Weights of a small transformer language model: learned positions.
MLP neurons of a small language model. Each row is named by its layer, matrix (up: input weights; down: output weights) and neuron, and shows model dimensions 160-351. Each number is 128 + 24 x the weight over its row's rms, rounded and kept within 0 to 255. Numbers have three digits each.
Before each neuron's rows, "fires on" lists the tokens most often at its 100 highest values on Wikipedia text that the model never trained on. A number after a token or word is its count.

fires on: " al" 23, " Al" 16, " | Al" 14, "Al" 10, ", Al" 6, "-l" 5
L3.up1032:100135134122147087123205114135156145091129132129129119135107120107125140106118164129137137138124121120089104120098090149121134102118134119103160150128110124204128097100103129147155158113112137084145140092114148130120129150118129111161136132097101121142119133140166162111109101116113114136147118137120124114159115132128122081107166142139104118194116151116088101136104123105153147157139158075195158116094161143114132109143136116152133138143118157091118166145105108134101138105102100112088116095129104118117103152160103184092138127109118119117114118144100172163145111100133151146
L3.down1032:135172118134095120152111138107124112156162115157153163072123144168098106165160108079147099151110114149123162145148117167115130114090148116163147115105134111133155173138143128124131103089102129127089124150165087109152143142094097108130146162190168101156074114158109130110138112134141157144117102167122114112132121132157171184125121158095126153128090132122133130125113117160137135147102084148096122108135095118064166133135152145159113113168095096128137130147123135093166102153115111132136117140184132104161162140079119113154149080172141098127153140121122099117107132112109141122

fires on: "1" 22, "\n" 11, "| " 10, "Review scores" 4, " Tr" 4
L3.up417:144123128170150120149092132180153136105153135077123116114136134139115144155142120142126111112141103131131140137114118069116131134081121108134147112143132103176128140141121128107121146110089113138155177091145132179124146118122115119136119118127124118119126139131189149132116141089121068130172129123084113117081113091152137126165131093128127132090126136105141130166093148158110129142144151102114136122148128127139103129126112164138137136157110140140154092081104123153138173133159125154131139146113141112151121166153095137165111140159123141144139143096115160085080135128150141151
L3.down417:132073158118123126135140131134130079081142150141137111139160126129154108102097080146105171144129120089121136118130116130149100080118126148143139137115117105121120100129148113140137107140101141128136148115135134129100115126120150109075124137113182122150106109094155110156147135126070158118063141161146129142123107169126171111152137105145122089160128104123121116172133123144137090145192166118169127095147146099155174100144128119063127123146095132135113114112134139122111104139106099143128111148138141116127076151121197119133156118133145137160132139140119096154104133142117146129

fires on: " s" 39, "st" 12, " almost" 8, " most" 8, " and s" 7, "im" 5
L3.up359:143127133134127180148153161154133070147098177107123147153116170094119122120169114110100164102123153168160117137166142136135115101155151108139148111104129148145176147133123098118122119113107149156173150161162125170118139124190127132118115107118138071141114132099111148099113058143093111130108086115118116102141133155115123129139134152142121124151092104132146145104141160096117143115119100108119155114139135142115162082122125153097160115121112157109140119125156133173084104102117127141133106138103108180162166144155093140124117123123159102096117132171130127164112135130126140113
L3.down359:112125134110065139149129131140091114118120156118095107161105134144143073154154079128078143058109119136151108101101139098128175146136178133167116120134132161099165136135118133129142105115106167161120124158127091161116133119161113105176126127104120054129113160072148169111137132137129136094127113126139121107123136167076163115149097168141149153179124145138169147154171143122118162141112128063108141148149157136130156138081097122078144118123081158146113137130156146153071154113130125114119092138107110125111137141103091119128119136134126137117111138157104073183076129141139129088

fires on: "." 34, " an" 33, "ing an" 6, " An" 6
L3.up864:107088150149136118126104169122144148076097126123126165117097123158134155140120131119094126110136102133124129130097106135140166164119139102153147099095120115159088148180126114104153128117092107110146149110135104153128102156166140127105100171143087108132150133122100139138156128146100092122169092116145206081110123150142116106108101129114115124101131108161150133154114084102165109149132119147168103154125165117105178101102135133093142142124130139146124166103109081144133104127171108116111138119144131166112139143126139108157122113135121153107155149148121124140122162141113160155
L3.down864:090150140120118138162117098162131118116134176115123128149139138160126103123176129128097101115142137151136108106136109148126145102125108158109127149147134106125154139164151090130117115135134154160128111112107149122130128097079134138162167141074152143128169125109096160118164122123129153131130142113098023182156165133093126178156135089133151141151163130133141092119134099171119155133099111140138152154136125126103124135174098117108121153130129163147133099106123110132098134159126147155119147126146136124111131156138117151103144118181151108108118121109105114149161140107179120083

fires on: " (M" 23, " (A" 13, "===M" 10, "===F" 6
L3.up1211:144137133128102152103121136122100155132105117141171131124141081126154167111177122155108135122138118140143118141178118173172146094131111074110133114103085139123099139125156145133116174151104150150148116121147117122134143122129161168132127121112097121144135107160106147075150094106164135123105110090101115109105133111145147097137142126120106150155137112103120131136147108141165116100150077094117133158130127170161176126157161119117143080154140143127122136160149130119123103083100175130116103190131120158137138131161162130121092057124120150112093126149105147118177083142156152147
L3.down1211:146109132134119112101118139114104161106115149128138118146157119120152138110156155127112151147140088127116110123163110145128189102093131101126130118120111095129101121145172156132111140157068138120144116154141110091153131142150138156173194129150091124126137098137129166155109135077102159140085119115148114201147124105164115090129144148135166131178139125125096144172108118160140111084127091107092097152142144184157159145116169111134176147147142157128090167169124137138106123079121158132127124171149096176144124114144132129128101105146122144110158135172123090128158112124145168114

fires on: " has" 21, "\n\n" 7, "*" 6, " have" 6, " =" 5, " ==" 5
L3.up1252:147129096169145128118126151131131146128099121115140128165076109135107129114144115128120118129136122140083111121133148102140121066098117165125150122084151149143059130159096121173084137148144142165168134102129143111167110119137128135154139111091104148112156140183121159101144192147116104135097156113137147079137110128110134163092120111117186137128047151132122147125146137119173144183118136112132140098140116116126093140090074119114097117122137132169108098134115143144112150177167117136131139164122155163164129076138105173100134090129134136146173124073100116120160186115127134125
L3.down1252:163090098164134161120157087129108134127083113129168148161118148094142131158107135092128091131099076143102146078146142160160127117143138158138095109103114144123097130150125129129136136124123175100086141097131086116149140109130105098151154120120159153152114105134133135142128181132134139105129172120132127120160116120155125152091105151099152127129082131100116121186157126120118116136106100098140111116150112127107111152113142115138031111126139139163124106137090144113093088140117155135149136168131140140156171118148130148126123111114095089110158101115139146095131176149095101119

fires on: "." 22, " m" 14, " or" 10, " conc" 6
L3.up18:146146132113135079110131139081126095172101100116150144110149116114115127171140148100155104144117085105132125140116170117104112116133132126097112146127157107137116121154122092101095104133096098149167118097111124163153119102154160123133135209130145123168145113151088104086139163106155130150157150101120119159125126164148150097097150091179102078142158114157155109126191122187162109137114131109115082112065119159117145120110141114118114128120085143133119127132094134098119165145139110135165123146095121133113094142092113097101164131188109124130119125087114117097122114128147161125
L3.down18:140127129130139135119085164192128122051131146113114110149110160118123112123146170143126144108141137149106106077156165097150126098158114108173132135150131119121144134172119112143158148113133168135079141132124114119088150153123067118114151100122154124111119129134146136143135129098079119146115098116116120134128092139146132152064119118096177165101099133136122161171103130139119164109132113125148129127166114126172106152148142150173137106078155103114137111094159099148166122112140125119115129144125118124127120142160115156159122106110113137140144220138146099127118136125120082141

fires on: "1" 60
L3.up242:119151117144101100125121142157111167113125132083059137136135143141144106134155141109123144122165143156123073104138156106090131064137065147157109084153118121119087118119135133169169129106149183076143158172138118162134173133116134152114092132123147108177150166115144132127131136122115128155170142134110113124101079113088106130157112095162107149152145133155161148135138130146096142141115095107123096136126119119109129118125117095098105101097103102141182139135091092106142141089100133091125116126128133122096116122123078126093130162148158155152137144090108115111117168139159113148
L3.down242:141112127128153103129160116134171089138118125153168114102104159116130145082148133140161095113096144104110113123124116076174162141154157116112146110125103106138124104105154118109112147118108071151118124104108131112128120126121139142176148143137123143118100097152125091146123117175153118154171145091182129098109168114145179132171094116117139123100166147101098088173136111143150147133121114139103171102120159141133141118141114119118114111166143116083129151100136166116100164123094081151147127101138095154136147158117127108168104142115142132154144121159154120131161103167100082121

fires on: " has" 25, " had" 18, " have" 13, " album" 4
L3.up432:162087146149140111141116137120110112102123119133165128142134136134103116115100140118136132122139095130160161130116109110122118128122130147100129110154145098123124121113127150107126160128115146155118119135104143148164179161133114110134117111125120140143156130181133158122136104124126132137096134133121134106104141141104098144121158103135110131110131148123127102106201137121157141131158113125092126118170078142166066159110136126108117153146107107113158098094092125161125107100112115121132137115212162165135089115119133145122129105114118160113115144150103106116135140128117114113
L3.down432:131149140127111135123123103126137126136155097136164121124140146136159115169141133166112146099139055154148138136111109138097125186157108158131110130130180121137128120146147142150096172119091122102154121179079129158104140128068119166118184158128108130132142122138136105137121114145139116141118114167123144127104143110124104167110153111113114107084137144110126110095141157129181159147112119127122145081173124091152128175123107132129127146150117146163154083109130141114116136090105137132092126136126152115128081112155130151156189120133134169157145151123079113122150125062111122126

fires on: "\n\n" 59, ") is a" 5, ": " 4, " (p" 4
L3.up394:109107109130145098071131157114128140141142124108121183125104086154094147113144137153159124119186109150117128138183133128141152157146149105157122118125109108115118166095103133105130151115135098140149122117154100150149112138110123111097141173143141104086106097172097105145100121158111116131118113076116109163151158146113136152145132124099122153143121117119109142115140118117126137116102087079142111114141178196160123143136111122114146164160195138116119127108103141139158155155112133153111128139120126145110107122152139151103108151119111120096123168099114147088159101136130126134
L3.down394:125125134146126157103155157109148150132177091111162111144115114174142135155164125178106070098075138143162124138148123171160111138112121132170111132125133119098094145140142151146155111094120096129136146135138133140112163124087130132140136105132081145145108133146122131086144128113132180151133165124127174147115164121112145103141146147124111137117094120134120150161116119167100110093074149138122147092134110143140080134160134100141166134160120114160155137112142106138120137169111127148104117140136169108141140138100121134119089126147187119108110102093121120110125149121087099120

fires on: " der" 14, " de" 14, "ov" 10, "ros" 9, " van" 8, " de la" 5
L3.up1290:124122133126156162135150151152165140105156142143139135138113086156097134104111147176132105119130137176087141136122147136110112153069123077146121142103119118113165144103131144150121138130081118139150083119124123083203091136127085090152106146139117136115127121117086132093097106117120109119144125151131117128120119110124097082164110151131098090155135107109157127163143101103096097166112134113141095125130105140125118127126136087133108126126091134108123068127141159113111151122128155138141100145203121117120087139115131151158115114171103118171142125138158114124134096146131072128
L3.down1290:093184136114138128129130102114148119111136094103128112136158122116151109146146121120083175154141119036118162131128137141090117117181133122150143135076109104125071119174105111121145134142151112144077140127135138120088148121161133125155162163164085118129168116094150123141107148112112119110147101131138119096113139141158133142133123125121121186145149156153119092074132140168104162073107105112121118152097133111114153180123151144134084120188135128166169143130132091103116117127096119125099145123095089148137143097114123123160116137139137145129136106144143148197141149124140164128

fires on: " | " 63, "0" 8, "; " 7
L3.up497:113103166108136140143155180120119111132125139145117124176111107129106134151094096099109065111123124131143134094128166155158085118101158104167127130124099128116155136112123090146139150183159179132095189115149100169136093106130112087119134125098102110129156127118148173108122144157176138124125118166138139104102072123124121124159133104134115132141134131124119136135097124109163103120104128103122150124098162150138132151136121157103124112133121116168064136158103102118101144129099143105143135138133093153089155142109155116173085122127129069111175137131084164163134110144096109174
L3.down497:146157079098103107148117121104139139117118112093123129141112112145068129122091165138067141104139093109112131089112094096112136137105119112133155164130104141178160137143137131142158108110107162105108118142152121120098167117134103150102133132110106086123157143131128154132133148144131139127115140131133149133132155115124155164071141108120115138126144136137119129104122127136116151144098122108111139164134162085134136139165114128115133145138159178116146168118130115127155085131099132120106174091130132125154159116141108153140159107146107120144104120121102148121133119122101159141

fires on: "\n" 33, " in)" 5, ")" 5, "°N " 4, " Israel" 4
L3.up734:098153126149141126158090162134148142134112126154070073117122153144152122127106117149146145122096118147176074127132087120134099099101159138108148115107151182129138120112107133084153115116093109145136126147143157141148118122162155140105135116135124128125143109135208093144116123089141147125147101105146104133110156078116146095104110131172112086117109119116115126161144113112155135136116091104140089140141143113156102107125141131134139154120136093125111124160106142134146126148102152122122154119128103116140115143094140164182151136097126161150131075106136117142145140118112121134
L3.down734:103119158112169138093121125141100093149130151114110089084111129110139137091137049099128148150157120107176114166123101138149106113106137090103191109125165118096115124147142101129075140156093131128095115134130092157155169142144138138088113155121039119123110118125177135128134086136109131075126127106123077172123128118101125150122128116160105137130068107103132119140084087125114123128141078109140151128088142115154119132146115127153122123123196134101140133170100121133162131125133123127127124102136112161135154138143132120113153152115113130102139151119102137133166105133110138119

fires on: "'" 22, " (" 12, " pres" 7, " \"" 6, "’" 4
L3.up1005:128100118182153124114112154131067131150116135127135143134101173139110110114124106129162127148130133109140106117132156152118148132134121146159162130137118067103155119097138133107139132103136116092120105146158096154139134121134112135108138080119141144133127120174126141122099127176147147109125129108107160129151149082142121135083099103093171138169108130111159119145124165121106083154132145112173105094175155140167139135097126108130145105108147105099100117141079126122160132138154123135109134138084133173124101124165132171116145162151137146116182125126118162159141128104123084143
L3.down1005:128124120095132095147137089095194086133138103125136135164128126143151145131164154165115085115149142080146105144117139125122140104108141155111140072102125157163065113155115129132099129125095121148116099112169161103111183114097113110123143164142090128141132125162191090137126111106127175174117114135154123108148139097098126149156139142143082133126105070113108131135149090126113145136163159109096175143104076116137184133100133121096158107120125115167118133115112184104140112115161116159126125113144135118111114129106122095165127098158167135127096092079116125122107099105108159137

fires on: " to" 30, " in" 8, "″N " 7, " in)" 5, " (R" 4, ")" 4
L3.up1025:115120150179188131136121150149129130105124115136114122130119114126180121135131143169160109144114114158126136100103113119152102152071161112147138117127125109124133130141181113142095138149139129071132113125108148142156172140156128075153155112117139133116140159111157127134101060075095163138122107130150110118112117091098116121116108149160115141112148099134118133132141130117150154122106145123115137086108121109150141129138138132157165123107139130084104095120142146131119131088100164125144114115125137141125151127129126119113149086135093140107116142146139141111122105109110159179
L3.down1025:119103161162117136177136114158152128124081122122119131122077145143157211148120138155143113144095148125142133093131123131100065106097158130110146163097137128115132170103116142116122141148097150121159103144129123125139182120128147134083121130142081156109109128161157120152116109139138128159123131113087131156066118099118124087114110125097099155149087102130100106126138132116111112141132127120127121109150176160107135068163168119130126151104132163116124120167172171137127134089144087118147089120149153138119102155123170105111120127142120109073098149138120111093156115130123125156

fires on: " that" 20, " so" 13, "1" 11, " dis" 7, " w" 5, " what" 4
L3.up1518:136154131127127132136121121102149139092112112126140086132143174112140110121139142113147131129146144099092105165117108148104138094118129122112140146168112136158148131116100118113096127108133126099087159122133088123100128106153082171150084135107102125145130152121154074141097088101096138119112150154132115154143101119153151091108168117074147093170085119157097127165135137122131145141099086103141087113131147136130142081116090103118105139166111146109076127095151108146087200149083073125152130141079143145147127129090119115113153133124132124126078094113092127135155104122159149135
L3.down1518:135140149162153140150148128171108108115110095111105154153099098118093138099093141153111135170127103147117110143134166194133116115113115147158144127129143124149104129117135131087129133116135118121121128094145135143164080091119147108123158073114104088122173105113156149146115146154113113117145136141109130134126110108113137147126117094134136091124102120079138133119123093099167131117135159116142186123095128140150131133123138167135136139144176148084124167091103141169112110171155193108105089168138136108151086126132106118110116160117097131136158147144151133123128110130127127137

fires on: "\n\n" 62
L3.up585:134101132133127144111143135130117131121161134137084103122127119138090090136128152094089119131182079117144101139111114132142111172172159093124107133109119191156108091113107146095143137136124146127123115150104115136158111112107104131160126143163152137126160137132144076142115140098141116134121169108110195130111123154151142120096129114138105152142108124117153105105143125182098118135204120063152100127164119089118132135104138165135147158137150149155127103165133117138143103133113102156116168137127140143134118109133171142154153134112107116158109152115114131147125155106141161158
L3.down585:117162128164138119085129143144124100149121121123168159120118076136124160110119096132135107137139117109135111124135119133152140141139144118132123112117122122138123116166094118144143154112143151106161156145139099143135112094144166198078147120158128108090157095143116152121110165115118112142100108146145141134077126140101103112115152155128138153152123136125110169088103122130122158140147161122074138076142071108168163137142141099150126185135136114130141120143123104102124104140138084096150163123116128135150117145113126134173097140132110124128096127149144140144127107160111124149

fires on: "2" 36, "1" 20, " m (" 6, " sq mi (" 5
L3.up449:175094124149111118135119142127101136114104137105135100134137166153149094083123067117181124098123130127135129115151126118106172118130165135133154109163134138096116130155160108097164109135127148134120137128114104136154155137117087122157109102115122144158106148109154126152166109146149085089098132137117137109133143133116129121151103162126139098120137143094138136146119130117100130157120065124140115113133131174170101141156112129111106127106165114104100123146095151135158103129125147127112136117146122176132186123097124096134170114117128132171139133140148094165162102147102104150
L3.down449:128079152102115140172181117106172174159139148140075111174064149168129119107097070167127139135121143137126109135139137138138088121156142118107168122106149117112123141123132152141088123154132138114160092110085120140133137115132165111138122147173074145115164146181161118129118142106105091147111159120118117120131103114106156134147090135119095111128113132113142161179097153156135170110132103134102135168124134172119145142131123105106119154101182127119086154116120136187166103159124126144127148121143119149130158116166117121137130121097148128141138133071123148091111116139170126088

fires on: "\"" 25, " \"" 12, ", \"" 8, " | Total |" 6, "Review scores" 4
L3.up1357:144121125136115124078142135123159152109165087199172121168113086161153118086099142122134140090132108126139067120119153131192105156129152153087075125097124151147120127154183121163132129112093110108132105106113115174076123141116125104119159141124137122097116141153126102136130127090092128161168104131116130102098097154166080110114132121094110096111170104176103132117149109162124123161176190110092138132103150138112145145156153147155147132087124119145134117156109141146131144114125165071160099138169120148155137109086141124081147108148110152087127125103148114115131135123135188111
L3.down1357:109122161148105139105168085092121160102139136134141135147125151179113138169101163110150138123121115183142117172141129134131132135141114111134133133129123103123116136135143119133101156211135070105143136109156096180111140183140110150164154120089105122123115126116112162190151133153115138106129087069124135104150168097133141130116107141106132160097138143099105109102162132104146188128157095144092133145120143136130126147111129155089101112109115110140130122139101141107128132137153138100165076181128109119081142173141132130101146088131121174112081099168107087151117126155160131103

fires on: "1" 28, " round" 9, " played" 9, "====" 8, "===" 4
L3.up1231:133136168148154143111103124133157139119108114142125132105112112141083125088148144099107106157113156096100114144177164168128124101117108160098166125111118140094093157159151084126127106150093144127108141135115164141139098176110117121125107109168113135124139141116058128151131146102120105131122123145152116134120156147105097142136083165103136144161124075165136127157143100120111124149133137094132127106133149099143147149111108098112119155133150102127151130123193145122152165177167172124130124148155133101078123084078127111127150106134113147118135137128108111108147158135185166099
L3.down1231:086126089152116128158176144111124090132123088122133157123148103136175142137101107138158153109124124130152147130091119112125111124110139121190098143129087117166143102077118142142128124097134129121129156131157110103105153087131106134146131129079144112132094114112163118111140095095127136107153103148109127120158137136157161127147158112125119140082128175124116134135133152167138163123152128139105118127134118139126128132096156149121142134132100169117098108118084137154078109138083114133091132124090142118138123141148119157104148136129104082144111121128141177141147122127085113143

fires on: "1" 32, ", " 30, "- Gr" 6
L3.up1081:150136092130090090133140136114127157106145116106101119143138135156139138135128166134119129125089104118116131078159125126147081126122130095144156171124110133124072183120119126111134125182094119125121113097133100151131095107099132102123140123121136126143114140130110113162130087116131135152092136149122162124156165121137124124121153084156085153137107072142124142118127137175093117125125099105116098147105115163123175111083148113100083127111130142108170143122155108147141132152119160133135124136115143112078085175088122152134109140156119158129126145127135166131134157130111114144
L3.down1081:059109129166164135118145110127141127166136163131131154072089111153083121129132153195130113131130118132131112121124113151106154173109167096137146140126130109098130157144133122135111162139123119113147134148113130134131143096135088146131151101104178148135131108101092142084133144185101139102093129136154133194113141145136087149124081113154103195103097161140127130145124149139132158124105164115165162130180173138144072118155139125100138099112107154118105135121166142138107085118090114147122108142122106178100151138135137120133151143135139105145104091163138125121117127106107151100

fires on: "- D" 21, " D" 14, "; D" 13, ", d" 8, "List of" 5, " of D" 5
L3.up635:111071118115114082149157071115104126090141118092125129140121141127124147107126149124106100113142145179136114119107165149139143138135123119140127130117139114140143105104171153157125127113091126122154092120122103143157082117117131112082129118099146170118073164135153120138152120150150135126126135104121149157117155119105116129132121094103126170168117133107127144115120131100093171138116166153111137112122153079161108159101131124117124135133173086097158117135096160175147165145084112178105122091134127124108144105137124117165152134143108121082136104113089121181130147105133144136
L3.down635:106133126101116137126110116138154087144132067114135105127121130107134172087127130128125126133125073127139123104102125180139101074133128150147106144119127126144144102126141154100093133115128139105137135120111191160106115110150179128116161154154111103157131175080144126147134111112135172103149144159127170115137124128089128133127092131079129127157138145132162112105113098159162127133131189167161121183099127102102079123095125147096124153123158163116131108113092093138143133081164110150108108103117125072138102113136150137159105119120088143152101149104127107129154135131092151159

fires on: " | " 70, "; " 5, ") | " 4, "\n\n" 4
L3.up1361:107133160119130115123156099131137123179120124173113101087114143125122109105141109104100115097131117120111085127145096111129138123099156109114148093145198120091084082120115109142155143159114124126169136116145101114122142124177115125149112107126068091113200141120110146123134141149159076116129113128151104111127113143106138120146164136154096132144175125110115100118162139116128125112153115111165139109161198150161122113140139152128150133145100139099117096133090136127069128133100139103116143115110111091116180117142144090134091166136158142159104134141152160113105104113116149142
L3.down1361:161141131105103147150126122117145130119111112103143139124094141062114122157109165091157140131116172141129139129130186111126176107165134148112132164097084153123153112126137137137125124085124119124110112144102131103115110164082136128110142125167108109140131130163184152124116120109097134171175124141110114144145167126106129141149112123123114112102141144186142148159103131141115158127080109124154123131157101107136096161108097118134108149097178101160183146109139108125146088139120116120113138132163139172098131121145122123095152156143121128132152106116109105107117140159136158153

fires on: " | L " 14, " | W " 12, "″N " 11, "°N " 5, "Review scores" 4, " | GP" 4
L3.up551:110115116125196158122126131133151125152105142135127111105126112128142102100141154123119172065111109119170140114098137136165148090133170145165103126134143143141126131167114117102163113151153143115118128143122151149127133127130113140134119113117143126151120174123112118169122161139126109154106135076140093114112147138118129130153103161155100115120117109151156142144150126122139142106108126129079099147084136137109110168126095166134137109162120137133099125120091133151185143117098100098148082146086103098130093129149104149119151154120134130143124069127120111123102151128102109167
L3.down551:128106119109134096147150137154126117140166126165102122147107140139156133114149112156135149111094098108140139134121130101106152124056188103117139143111107151116150104149129094093133085132160146161109112111145113159113133118093126170140078090119106111183154171146175150138120143126146099139106107073115139098157101133101151108117102147150142119120133106088122184175083146102112186184110142133159110112107134112085133123131106107127130104104113134108159091090120139155153150109112122118094118117049098142118097115139132110165124123092104136134096114150140105139107196141129096156

fires on: "\"" 29, " | S" 18, " L" 6, " | Total |" 4
L3.up57:110160122122148114114123111094115112116164109151162132169127072146157107152101158147118087102130149137140131156093152147189128140136157152137087109095121084137141114085119140124133134136092148128131136142142128135133122159066126112115118138098148090130141117128162122116162120150152102126105175158123137124077162147110140105116125175113102122152142109132098163157140143124148164130131149114152112100117151117115113149159116167116113122166116125110141126127094109158113141126108107092112139106167110191114082185143128153152172107159141135165174143148094120110129109111147133091
L3.down57:106179160127091102144118125121117095113184158107137127132128145136116111130108107143124127129121154136115113157150164160137140125096119126113086152178138090167107119138131128120117091143069126149144155160112093135162151141089098147122113099147108122173119083117158135122096166124107113148137087120107127136161131120143133145111109128116115140097137161170118058137145142145130162133137137165135149140142123129144159124140108099143123140168164138126137118126152142096130128079107115120138116132140134117089144143134113155120117084094103130125122082139129166097136144143164107100

fires on: "." 85
L3.up159:096124149092107111127126153099149104099119090151159100110122103127125116156088099123117138122145132103156139135134155168139108112170178129113075180143081116152078068167115149089153127125121108116112121114157150122137136126105140142116171152099181144091082140139098121153163153107109130099148135118131111086136121127095138143123165155175138125145140114128157099143096155128157184120117130107122096096127124131121119124130152133148108124067155094122118134160128095134139113131133159124136134081098148137106136155115141108113137094141140104135136174116132084073137066103111152122
L3.down159:112140156124121157148119153127067136130146140137105130130117137118132133137113116152142174143124060114160142100155110091124145139146126120123141123152128146122155168096150145138155165140142185115173160124117127121166136111076119134115097144144159074158130100133103070123150138096077131091152084137133130169133097124130143150127063102071141151139093093155113119128160126112130118137148112184091132134154148151118117100140161111108131073101111130157117123132114141118109125106134051133090127124157136131135125145156101147121117123127090111110110114110129160120150145122180108150

fires on: " Al" 18, " al" 10, " =" 9, "rol" 8, " c" 8, "al" 7
L3.up877:090167164122076139129130124152138155097117103132125117154113129123113163123140144097145118128076148121093092150143094096180132181090131108059092088140103134093129139131103157084089110117123169119126146137127169102134144104105142147106091123157120147135149104133136109109170111148142123165118135132116139124123107139132121107084117128088115098104104132125117145131131123160134111133124135151177090160105170141130171087144124133158086105150114094111107164110117123131136106144150146104097104124144127121132118097105139174048123155138144142116113147089143121110104082121141150088
L3.down877:127143119123185111127138174139159122129100133121175161131124148118110116103088115122138123129171128158092160125111112112129105109167157162092105127095145080118101136089147107105124124125107123139131136183095134090173157147104128101153163099137124118152094126066149107150100139130123139127105159186121120135100127116136122167106106129106142133111146140170099127145188157080129132130173127150108106141124077134109109103120131135139116106119122089145126132130129106169118106083127132149139084129115119140132155122180119104127129126134143095129126171132125090116117133129102119093

fires on: "1" 24, "6" 10, "2" 10, "0" 5, " | GP" 4, " | " 4
L3.up1298:188137143140184143101133121151086133117132128169074093160123156117184124092139129127146147126115127099112116194105117177106149107115139112152159101142143082134118171137155160124141117105073120147087110153135113119117099134156109114170138129154118173123161119152095114155096166129127126111115117134153160106189119154129125157134107135189136097113140173126121114121157145115121144116139109148165115093139111141155124130133138116148133140128138134105106167110127135129147157091125126153130142115102116108142103133125122104069183147132154171128141127079117159148119124106132119122
L3.down1298:133120141133097125091161125106101168124137155142110110153146154110215126128115133100132117108099165142150150126151109115148138113127130121092148156189175085097135088106153132163148114117136118152125103096152110132117105138161069123137123135140091116143130143123123151177114149159155099164113148147149135103153148131103145118143131128112091132103139150094137134166121128151110168091113112118085143116179138125177089107085135100145102107141156134117094130086152118123138121147092140120115145120142087174150116149153151142127122150124135107156138122082153159146132129164118149144

fires on: " also" 22, ")" 14, " not" 6, " commonly" 4, "ally" 4
L3.up902:099125143147142126079105145133128104116139159120147144123117174115144107077180139114106162133161089113140161102120118132099135163140110151149136101135167134138118134133078144131129131139155106154118144079135120104145074142139118100088102111115103116155085162126082139119174093133133121128148122106133139105129154133133125147129147135137100122138116157122156143103127143149133148135186079091146141133108176090128171079121147148121147128116099154090123106147106115144139119071122144129154107174120159145148161133163110132147119134155102154077137141111120064098159150121162150127
L3.down902:184167099119157136149118134103174153119119116179073077118102147134092147146128081085122127088080127122099120140093189096114152125125143117117144172103132121169148141117114100116140143156109173169107130158165101138138118116120163145117118072180127142150109117133134108139071166105115158108119162146115076141128145096116144104101130164154122135103132136132114133164125084089148148141108124125097102129131146130136134163146122112134142086170141135092141131161133092120137176151145128124131156130143125119112157136094123087132123116094121122137125099086130164119149172175117129118

fires on: " French" 21, " German" 14, " Japanese" 11, " Russian" 8
L3.up1314:130121093134125130138117138104146131112133128126105143137096099144185147116159160148101142110078147130130151124147154139088103162115136121134157159108100142135165105120102111130116156124127129143111149160130115142144118122132135122114112154148102136098107122120101141125107116163116092147124144112162150117123136152156121158132154160089111157151086117114163164149117126067099146108143121116143139097133146168073132157106143151188150100150131098101124114180167137122144153079124146182154133126099128126111097103092084145134123109076145186171131157127144148169168143134150146066
L3.down1314:082164139086120127087114161120098084132123115158159117140135125091147133120120132150107110114113109124138157137132111157122117134125122133156182186115119132134140105131145106141148148089109088142075136112117148119123142091110108107118086136158128105114145125140099129099067169118142127137113158122148129142171100130133082170131145149162135093172106114100130141083164120109102106108100163129124183125071132135126107139119136143152098105142105112141133135149152174171126146152128121160168110134108153130082100092118108136103112122115098192151114128130120126177112115160109109129